MLP neurons of a small language model. Each row is named by its layer, matrix (up: input weights; down: output weights) and neuron, and shows model dimensions 144-239. Each number is 128 + 24 x the weight over its row's rms, rounded and kept within 0 to 255. Numbers have three digits each.
Before each neuron's rows, "fires after" lists the tokens most often just before its 100 highest values on Wikipedia text that the model never trained on; "fires before" lists the tokens most often just after its 100 highest values on Wikipedia text that the model never trained on.

fires after: " ", " |"
fires before: " |", ";", "0", ",", "1"
L3.up1219:124131114138140129113077140080136102143144112113099172143137112137146095154136167085134113116140125137114091103115147166142121137079097174102071136182142172175150156139094138132113132089138142149128094128148114141093174132141130134120164117151106092148102133138094096151119157136119126147
L3.down1219:157127073136131145113138117142140120106119147126132149116137077100118121153155144148112150117130137112116148116146096123094080125133133141152093141142118123118138121072125169130112145145108117155116147138110142167145124119072081098151137160085120110092142132131140159124121196149127127128

fires after: " ", ",", "-", " (", "16"
fires before: "0", "7", "4", "th", "6"
L7.up701:125090103094128144134138120111078088122092096114131114092113132110098129061148138097119126117156120137142124105118096148154109129147122112120137140148091119150180122141133149119117120152126148124110126137128166139142082112082125114142123106149129121127151145123112096174143125103135146109
L7.down701:107103101130157150142099135135091122152139138089112163115123140178152142123122135144128103113119116119116138147127144124094135122132075154138163120148148155125118123112126154107103105109092119120137138142132076164154155139144146118125149150144139095093130141128080166129107104129131160105

fires after: " |", "2", "3", "5", "6", "0"
fires before: "1", "2", "0", "5", "6", "3"
L8.up440:128146169112100103139143154109144138119136114141137142197099123123141099162164149145111124092119123132091124102161121122132179177112128118151097129112126104138129157098085161147155125077130134156116168180147147112083172122145112123156122131141111143134158099103128123131125134124106145147
L8.down440:112105112122164118103113117177114120156135128125137152131135162161132160126116149150147151165110111070098101159132119137142110136153154123147158147111155142104104171164188126151139117106107090122085144136099162145138120092117139135112109138081141137070132108130110159105147141137160136088

fires after: " |", "0", "1", "2", ";"
fires before: "0", "1", "2", "3"
L7.up571:101106140084114141122082105112132114097116163112135129163087098118084104085152133158104154163197140146124170128072142145119154103131143111113130171152125136126134054064118134117143122120153149117129119138145117104148169110113126141130092115146099179127081174172132125146111163130115126091
L7.down571:205148160126138147104123111116175171122109108076110091069130125145117118180172110110110128124148128126133069121131111133117114147137127128104106093128108133152124161112137118140134137126131129114102095116137109134099096124144119151137122125114119128178171130106103125130144122127143158163

fires after: " |", " "
fires before: "0", "2", "1", "3", "press"
L5.up193:132144134136099151106129132077103107159152154131125129113087143134124109116196175141127164097134130115185091096142094100101114143148113132096099086147093106091117066104168130143118114173166136120106148122126087113127166158091124109174120093140131127131143164113137160121120155128128168122
L5.down193:163160127134123106130159131129108141179154159154098129136115119084107183175137103135099138125127151160141134102088109100145138124131130147125151149087139162128141120111154125155087123099122133083127145161141142086122175160106099090118120102125114164127165144127138109101122084145145123129

fires after: " |", " ", ",", ".", "6"
fires before: "0", "1", "4", "2", "8", "3"
L7.up457:075125124088115130140147179131108162150178149081077139127129121111140155130148116096121161142109113134156116155125164130100102144135142136095074140189117074133152123130142119135137114141111114158118110154121137127119136081094147126140134112122124125096140126110135131111144147122166148131
L7.down457:111106124151149151114136100128125132097163116110102142168132139150122118114098153103113176138081133092138152091156166092122154126079158127074139070114095143100143155099163178158130132131087136145135124158134129109161146073122140131110093113117147140089098103165134133124119124109126098144

fires after: " ", " ("
fires before: "7", "0", "6", "4", "2", "3"
L8.up586:089139109123140138108092148086114116162125172099115151126150106095143150113141110142153134104159123119135129169136115125135098117128118100145154121140080148141133115110100105138151105154120118120167110140132155123155134097079143109120144130109117125096146134152131104150097203164136137073
L8.down586:137097123122135149148136112078116129116153112098129100123166138139117114163139136129077116088116136153156090121063141141127135140144162136072125169123150129110140118170128135097139143087116132106098149151090138116131158149122137122124140119140151131159149153104115155135140146142111169142

fires after: " |", "1", "2", "0", "3", "4"
fires before: "0", "1", "2", "3", "4"
L8.up1522:137106144138118133122101102095147129142105151125134174109108159148141098170164115139111123136164094152150107135116091123103104140119097122139087113148156126119130121086127098147109106075105119115113099163138140099125141113128065142135127093141108123092128156132166094139109125161115127123
L8.down1522:086148140112131141134128126170112143095132130145142143173137096123147127153173159141100151139097069118135124172143154116130133162148116112109152149087168076099152136171090140146094144133157118138097174117161148177104121139120154104111118137113130124162140111109198111113149145111151108143

fires after: " ", "1", "2", "5"
fires before: " ", "1", "0", "7", "3", "8"
L5.up702:146125151148107129137096121149111137157096142123152129146117148145099110146145103145060120106132153091065116136129132102116172133167127141155116135119168144092103111106174151132083111149149105140127120153170119111103111135104118094160082099097142166107056116123145137134166190159156115126
L5.down702:125098150118124147083091141182103156168147159118122140151107149117123115131110127128127145140135112101170107134131147141135132170161141104137159134187125111127116190145143141097095108140133123111110179124050102070116136105099084122131165110118144108159151154130104122148180095149121157125

fires after: " |", " ", "th", " I", "3"
fires before: " |", " ", "4", "3", "0", "5"
L3.up636:113105131130152112126182154139163107129116080119132097101163157178142154127122128102100143139067119179149126096116144135154057122124112164123079156147133116128106150116096131133116150098129100161159133091112151123175130130119104142132110139181164103120123150089137106157124157116144113135
L3.down636:136135132119123152141138153083151148093104173100130189160089120096134123110135107128126118183136163135127101186116159125136178112134156146136127134154131125131152128133142144181099083100118122150154103126128113173134135123116147134126141115110115118135179125101114095087112133109141131099

fires after: " ", " ("
fires before: "0", "1", "7", "6"
L5.up605:140168170118121166133108126109110098159136133127117115123114164193085141164151125143117157112142144136119105163126104136126128101159153121129127142141126109126154101151131153161133139114150148100125125093125158121109110153144091121114132090133162137111177104130112106165148132148147117139
L5.down605:120128139133163161099104118109121141166160127068145125138130130121118123135133142147109126125158132150170116123166139133138158123148107103140116103177133088119114105140185123137131171163105076148095139141148113155164130123127100107159158094139088168118166106108094116131136145105155123106

fires after: "0", "1", "9", "2", "7", "5"
fires before: "8", "1", "3", "2", "6", "9"
L5.up181:132100122119133133129157074124133114105118147140118099128135098117143116102088151174055102122117122188091172124157067157114121142121130110096096133103188153122086128104092133111075123172175121140132118093133145111117138131115109089127111150138135111108131120112131169124106149133138159125
L5.down181:133117140111147137135106105115126125155104161101148152094115166117143136118110172097118106168133143110095143102127124183144148153160128120095116075153135112165163164091161149091101117133135172138144162115085120141144113124135141114108130143106155129116146085128117135123092104119120133126

fires after: " |", " /"
fires before: "1", "0", "6", "2", "4", "7"
L7.up926:129126120097127103161083123120143146158158115126149126147088147101117129130089141141105141104105145171102127133160117160125100141072089149110109145141125136126107156089115173125142126117078120094130128147126151121119119116151119100106121138142102114083116104191119153145114152132148113119
L7.down926:147155141165121113127119120156110141090106110104138113127113121172135099109102111155122104111112113133118141123136135116101144134109145078148121151139100144097142144135103063118131117162100136147134149136111122169122149120115147137148108143090134145155144147084107172103152132124137139102

fires after: "201", "200", "199", "198", "188"
fires before: ",", ".", ".\n\n", " and", " as", " |"
L7.up628:153134146142166126132104136091107105120159127111181107134125149151117144145109100135131110158093113102130086120120171144149158151115150155124130109172136096112202119107143158124120120085165151147114115134138118146137131075171127115076159118127150139082117118110112095147211138139138121108
L7.down628:153136156115121159125114137164161070148103120092090098159095101132091133140114136163105136079133140070119159140110165126146132172179122085159127140072148119092113127168125152112177094150106110146124143149126124131118142129154108161155148104122163152127100186172106135117103121109150137142

fires after: " (", " on", ":", "2", " in"
fires before: " ", " the"
L7.up740:121106135126132107146123153205098086148122136100144116151112143127145107130124167096096125096098143117101095149135128122143154157138095120122144111102098145140136191138177133107100120132141139130103094097078093072102132107107090129128139104097143095121115124122085151104155145122084109134
L7.down740:124092134102129137139176090170165102143153147092150086129131080170129121131143108148122119133089155073134113109154139156149122143148154140162096116139128106143146172113151133127141131089099081134068090124085152109112126143103120155102140132136139092161130145151114106158121103170137127112

fires after: " |", " g", " did", ";"
fires before: "0", "1", " |", "7", "3"
L5.up612:115149145141129158134140118115155122164111146099131167099108137099140130156149130153105138100107128132119133130141120158141072128131125140121061186116113152134145122119131142126117127098100124121132123119122141143098125131093097105115117159124163111095131138104086122155154094111126107197
L5.down612:139093135094147137132078133151157145143169139093123132128123104116119135144119173119129159141116141165118137088123141165124137131086120117067095099118143082099136103094099133115099099120151134104123138162087118159109132146179122137140124122111128152124108116140154152106121135129094147116

fires after: " ", " (", "0"
fires before: "3", "9", "0", "1", "6", "4"
L8.up66:133125154099122103177124172113134107128117136136151126168077155182090126073148183156135121120131137109153153136139122115138106145132105119133130182119094141165145115115132139141131110133133116042113133142140128115109165130147135103110107143108126134192159127154106102121119108126133122135
L8.down66:138121103150129129104112113167094133109116114135143170103122131089138122136136139150104158143149090158111129118149124144143134132134119177106134097119162122072156149111113129121154097164115102150099135135144159150147123135108112112165139106172147080102128191124116095154142150161103138127

fires after: " ", " on", ":", " the"
fires before: " ", ",", " August", " February"
L7.up1057:084118143115116141115144137114101121128153170141088133115108120165151137149117187129085091130118107146101176130130114147133144120149159143173117126156111121137122169122164114098105127134125087137120139122092127115165168128087152134132116095172134152155087095087136132110111134159122120134
L7.down1057:062073114107146144128181124155143130150110145098113113152152136103141141081159139089153095132095097114136092123089142118163139135152119144164125119124121099121113133128141082141125073128152116130098106176125126131093173139090091165102170081155146102133147139141154139154106122145164164127

fires after: " |\n", ".", " Episode", "1", " ===\n"
fires before: " \"", " ", " The"
L7.up1118:094145112128127151097106143147132091087214120109106121134160147143122089105118106113060095109125111095083140134133119133108119132138146115152117109079182146166132139149110143131159130103141141171129133114140123117138123112111133112144132149149160133081110102153116112120105151119115141083
L7.down1118:177112120095106104134124130123138106158109143141182125144129143122152148163122142085104149136140109117111135103111128106116141120143138116111118135126166122149162093138129096085087151130159106201120169157121107119116098134159104101135147176124087119166160128111121135156141088156156077170

fires after: "0", "198", " ", "199", "197", "2"
fires before: " ", ",", "."
L5.up531:120106150109119102073100162103143104098126157174149157129126100142140123149137160128099127137132134132103131124137103118176134116106142104092143138132117102139124171134128083123133136152142133140164162115144139124130154116119106107121109112135101102096120132145139172136095158069114103128
L5.down531:150130103124150154154128080158114117120128146109129100133107119156153164138076107148185157099138126090155148173130150139142130121082120153136106107135148140085091128111110154103157137092124137154096166128143121140098083140103147156117133142162132135127166142106139090154140145156155132117

fires after: " |", " ", ":", "3"
fires before: " |", " ", "10"
L3.up2:118144141148087160110132151119144107137142183127124140118121111144093122129119128142087144101139117143155115121113114088148170141111121130173201096148127157107131134103102105091136132130097115125134123097138118079128137130154147146097118100163126130152144111089103146132133091134103140186
L3.down2:176090144124123132150148139136106144148098087122134124132145147105163148099128109101142079186154124127169146134154165160112099092136137141127073153097171135119128143121155134115112137114164165147152138143127131153145091112098090149161121123085144077140125122119112117105137127108108133134

fires after: " was", " is", " as", " be", " been"
fires before: " of", " in", " for", " to", " as", " by"
L5.up98:109138117117171123117140144146089097094143125139160096092097123140083131126152137162177147114148127158126151127130114179095134105122103140165115086098105102122127126113161111114138131164069111118110158126115114130112110175120129101125136109097130126100120125146112122140155155138131198117
L5.down98:122128143100132144134131132120126137113121145100159071145116139129131185069109141141123151129139128154111139106171133150141067090166108143156138146137122110119138130093114139085142160125124123136136100143112116106112145101169101103102120161150144129166126101116092129109097072139172182135

fires after: " |\n", "\n"
fires before: " ", " \""
L3.up1002:098152136131171090096113130134128156113128157129156136197150114151125135132144150125135132111123110160082140169105103123139129142162149144145136123136138154180135152117105132120100162129134107123146096098137142121126138105113160117134079111115129142111131134120126172118119148168121108188
L3.down1002:187118129092092110141097154111135136132122115128138092117139137085118148174119096096189129112136133106141156100113133108122128146189118112160133139105133165129135152126134143118140063156159102095121179125124096106118139100134123125162154117121125066118154125109129091149127094128153124101